Weights of a small transformer language model.
Architecture: RMSNorm before each block, no biases in attention or MLP, tied embeddings, capped logits.
MLP neurons of a small language model. Each row is named by its layer, matrix (gate and up: input weights; down: output weights) and neuron, and shows model dimensions 0-191. Each number is 128 + 24 x the weight over its row's rms, rounded and kept within 0 to 255. Numbers have three digits each. A neuron's up and down rows have the sign that makes its largest values positive.
After each neuron's rows, "raises" lists the tokens whose logits its output raises most directly, leaving later layers aside.

L10.gate135:134146117177175121111115148133119150153076090126100132145118139134134122143135123112127165112078122105153115125164115106073120130143134148120154140147111137142120086118095146098085148134089088139149160122126151141125079072168170131121151110146123155122095157134147145112119084095151134115146160103181179133160102147156091139146082131124135092095139117150118125131194127110172117112166102146132106149104089113160141135129111132140113114155138141190123097127142104129122155127122115121101116104107169143125151121135117109106145093104131106152133126131120112120146148183137147168
L10.up135:124151146096168087147083138174125134126076115165090104081125149142125127118140138100085144179155114133161143118127102105117105163107153139148134136121107114131145125168114108117132125111089102148131108130125115141115109105154139171155080117101104135158160114124115134138088079117179105139090153129125136118167124139113132103130078126116121145135148132113136169085148097110135140164138130136128164098142139100136093091127096133113114131159119101100148112145131140126097123106138163150116118069096127138164135149086128083109085096132092144140135092105112141140164124151104115185
L10.down135:137134152127083128142135139117135119120121153109121107140161100177097180111151135147164155133112125156059122145133115105170132116166118152175106140144126145149149119103124149140153115164130087164154153133140122151144113131057130104122112117134100137143142127155123164168109122138121151118138159150114064147144135119103103126126136121124139130158087138093124115157138155168175177140145147129104136123163103102112094095150114112106104095109137125144147100113139065110091130127104125123161103123110165161120083104143112151137181160157087150124139098145136089148119148113112153128
raises: " of", "own", "ui", "less", "ue"

L10.gate288:136140132112151141107164110179137112155119123137061078115166115144148158148118126112113159141150125137143123142155119121141139104117157126118123143179151145075184144130136115088139120154116142146110137113169155111132116124118117125145139114145170121135116136140169153169136098162147132119164150116116105096128111118052118121137112128130186102130159112117110144071118153119143092105122132121100070117115128111178120120156084143121151137097115130162082118138172128122078137140123121123144104152115111166126089129160080174136121117108107138122175143090123145110147129153107155139
L10.up288:147168154124130148118143141113127112112112136136093119110122139118089132153126167190131125118134097117205115137165137127142101158139136143128143177132180168136108131082122131121108102137101183117115105130105147161130113136149116135126141134129166136152167119131080167094128072130130108098152159126121158139126176117085139108113168120126137110138150125113161138133106125115152142162061151087110097130147131153147163135158128125129128088146132148124120086143098170128113102136077136197083151144118132142129116156105127113134145102129120143127149095125124138125077143148116106150
L10.down288:143109137116105087087126179122141153150128127116151110108098123107143107149131130126140138112088163099141121142130110133064168095102116115150159101135143108123138100126134167104181109122154120101078131133165163125099085120070101130158144130121147117163067078156122112134130153133118136131127144160119140130134157129115074106147095148142114126144100133155138100179162124116116168105137123107107071130117126163163122141168093093131167167116122131096125132122123144129141144140171124083118122143110101160134164113115144133158131093143108145118161122138079135153124139123170156120
raises: "ous", "less", "able", "ously", "fully"

L3.gate168:160120117149160126109090138140134088172101166099105141112129129087125152142122127156121077106156124117078139125121112139129142092098150154114136147145139152121119153135083129170169142124112111160109098133141131162143160095102185122078172166138129141110137127117108156122123130100142095114134119148133124148134117094165163120101100098122106137115141133116120117130138172103103085128139158104104137167117157120118106152149134108129084114087151130128123102082121144160107108131152140090103123180135151186174097179084134115119113152112111130174119103151144116158118126102123157151
L3.up168:157129135108138118150095154122153126170053129112109119150148120109118114130154142160124113115132125112097165125116103130086157146090144128128094096154112137117084160126112129148155148121118146122108113117158143142131154129108147101101160155145126110060137141104104116102146126159133149126119111119141148175131136123149130137123089115141118104114161124111150150123153147102119160089149160100136166178085088110092122157100167131103096159081121086147113131085140124151113111161136107097106148160143134151164136169119163088123143121119103107117153098188080108132090130139130130162
L3.down168:163134146110126091153102089141137122124117117136117125174101163133129134091154127158071096124159124136114157134113156155082146146135110169171126144122086109174093113116125156140127173128142139123120149153151132117117162115150159103126158155152104105121107132146137159114081149122153137112178140159150124133109089124159152086105129115090123115106132103096123153119167090138138108133170109124128179131162128126127113161149147114138112153069118154144093170097156100118109126145151136107165145114160150107102115130061098074100150118128149104148142136144123150133120116121163111149
raises: "olis", "coming", "osed", "out", "side"

L12.gate144:143129146065156108162097133131111122131103093116132118142118131152122120144185148085131117115119121134168128136132131130132157165132136094079113137150120132118123162154111109130119144110123162119180168106074194137160089106154092171106133144132074106120151109112110102178126140124192114193137134163133132152105146151104151123132135109113092138128128150117095121125159117119127113120111105131125121177103138132128119137134114145139171134131169137124110107098131146118164138134133143126117112145109087116120100167147101076137166147113157101163159125094138161106113096107140156164
L12.up144:070120168138106117181146130155101120115139118175147144147150084118168138133121132123129111179115128125147129130099113093105135176122133132105148124128117102112130163188136160124162169145124130081127128098126129113115152117092118118135135143111155120093134118105098150174119114135151108143099125097130143105121113149153095120162142136154151138140133094105115163128136090146105132135144115077114113138105128149174106126075181149128135135127110118068120099080134145125104154130097096122121111138128155094113141127190107120114182129169147084128110113135116110149146147156144082095
L12.down144:130162132161113114111121116100141113131104117144095077101127150087134100109123113117117130143153118147094096175125137142059111129123143128133110105149122143127150133142130128109130142100133183144112141163138142111127124159145155177198145095091181111136084088101105127146161116132082110157140129092112125117109126084124119136148135113127152142172138119143079158134125121097179097117135118168135102128108153129149114138093135160150135152153104082117103114107140133119127119113111107115120186110119143092066121142105116148070157090123117146138105124128108126156159121133113175133
raises: "ory", "rated", "ives", "ulate", "state"

L10.gate200:129147081121159136146136126119071134141100102128136156097163113064111104163110144128161093138153163132115099098124125125122143127124122132144123128127089161082134144128123150093131140127117115144151111126124133144115092131155086121107177157116146148136104161123140141134128113105076148133106138129134131106111144072131106146118118089145074084119100155147132128102141094121129114175160105166126100124089137121122124119095106142150132136091095106115140167112159103096115079138103117142082136107161148150116143136101083136096094123155172122089136134139109074132183095109157140118
L10.up200:122140167155123107114156129111131089074078097127121131128055093128126124149131118081128141131143098100156143142098111122144137140159156162141140122156123121152096102104096101136116141136084171095128143135105094096129118162140167084128093180106172102127110162137082151130124159157109137133140123099126085101138168122149123132126124116141108134103129132091147087148125158126151120088130125137121121136151137117155136131120159127138119154088110151144105111151118140126131137115146115093098107110135150165073127139132119136126111132136190125085160130135142109110135055150177095153
L10.down200:068157122146102072139139120109127157122123126138134075120097091144127116099133114128130152111160109119154085124170135167130127139123123119152124125117132156153170084107123125147131120114154156101088100128105135159126095143096135139146107159091137135135100121126145107141123149050130167155107098132108095136115168154149149098147154109150119110092101183118164114127143126158189127108160096165127139148179099108136098153185136149122094124147119153158129139101104147142162151129175099095125099137162128140105118119107106162115111131102149121150154148122129114107122118147150151123
raises: "t", "ts", "tic", "to", " together"

L3.gate316:121107153159106119128118135122161095147148115127169131124118115117129161108105132119145138135140094157123125147154153134133139108117089136111119121127106117115160158118164211170149092130092140143114142120160166108117120088126159133113131134145153159148149117065120163177106154143126114118114153133141142158161155151137153114110139090139182085085147128123137143107154088093154134131175099126102118151156102158119130150142090109129072123126095135145121096089122163135134128133109090091114140072116114128121116105129144130145142141116084116124146070129131112111150077159129098089
L3.up316:104121137152151137083137116150129152113114142064113089155081132150136145128110117108159144137119098126136134126129132171143145122131099150123138106151118088156180167124188145187134122119132118113096144118123173101111099127168192133107100141109153132140111120096100179168158148141120106110139155122107118176092108139138164119143119122147146089111151142140125146102144062117130115128121138127099136113151135143105135100178161144119102127140109119146130081119139140095096123149162091126108112119106112123137107186135114158143167119157112114114118093133154110122164117123178116104
L3.down316:112134156105095133097157141125154153168108098102105106109108131124136144109133078097090176087117151136156137118153144128128128140155133132128131125144150140164169098132158108177073102148110147132163131123085135113127130132172130139169091145101129133129117146118125098121105174135098107117113127094110118165093089127074181094142133102127149101151166151094150142095103099078140110149143139117132101107155192117107135075136144145110119061143106128116157124090091138097092151127137136123110095138150115116120133134131110143115127135148144140119128131132162142119116126149169161104
raises: "ion", "ant", "iar", "ice", "ional"

L9.gate100:134203127095130128152093118136142109120121117155153102124158142119142136130144140101159138126101142131155144113130123116111151118117123113137129136122139126087168163098098150133108182149154120166148070133105138114151143129142116131134122182113111103139110128122182166169146123111147128132122120103107157130137107096136166116103136121160146104137120147126127125163138168108159080167113124143154100152125144115115136138095113078163120154126166117162126154119102116131129122158179146122176126127127155122074174053152089106151108084131148117131159122163136100126157122105072144132
L9.up100:144133079112136122165123146140138135139139129137119113114115130121114106157092144167173120136096130121116136109107139131144140092126182102111137129131134095111105104131126144138136142119142121145123110102143110118138196150111140099118113127136138094112140082156143093107120143144160130118122119115107166116116134140182105072114116119172132113112110126154111125137156112154192100149144141139157175152100120095092143125092095151168080084080150116103148133075123128137077125096115145129113058087097125080116136079128141144119126116163175121128125090125153108125162110133127149143
L9.down100:130097111053138096171123135117126084118129106117082136115164151135127159143109137153109122155119091123129142146107143158089124133114063132154107098131124132115115127133124167145132148145112116133144145136111110123104118140148117142115138159093143103118135099181128073102134126095109154147106091168153131143143112126127122096156134141131149115113106108153085138116176109144156142124168106117146156126139141077073154141112133130083129131087129094088129101116073094116066120101166138122129123134111158158115133109126089127087121129108137157093120167112107120161103125110160140167
raises: "ence", "ties", "ently", "ency", "ations"

L12.gate198:075133160150141135131106146098143144131167097109161170156141128129134144139125146146139141148102091094123102164085120141109097114135094118132131126112157123135106160121127138103122101131125142132136105121102132074141159168078161130099137088112113152158094141095148113109124136086155127131196108165147135131100087112129134102101111141114154111131154137133106135133098109139108116139134129094147135150130080149094191123137119168142178132056136129065151115097099142093114135133139169124106139158141155210117145127108115103119146132139128124105134142122146125114144143131143115100
L12.up198:153095150121123128137138117126092102143117105086125115141168169159156142126096130109153142143133117122158123158108136112122087090145147137112144099093133102162121145124136117072112120116162144132162159111071101095125149130125148164097146098119128103167178141114146132144139144117120140126141122122130134125130103150094117146105112090127165105132152184127117167152160146156100080169149132087143085131138135161066109072145127115157171128147126058110139111106120151131132136140108148096120115112106134166131168089133141116155104160120150092129088119105142102138130143126134143170
L12.down198:092143158148140130136137127095134122153088131137131163079153130150154134127145153162105088127086089135112178152114120101143138110134152099143174159146135160126111106148141141130097089101132188111150138147109116141150145130130125151129161110128102125115115124091141139116153115123130141126149128208091143172157131125128101179136157110124128136131145134117113135099122092172146115153134145171098168098145129098069139107169146149136142127112129151119149137131139064152131110113139116132102108084154110133127148119138130113174187144177082173164125115150137127150123115120116150141
raises: "=", "\"", "Art", "In", "art"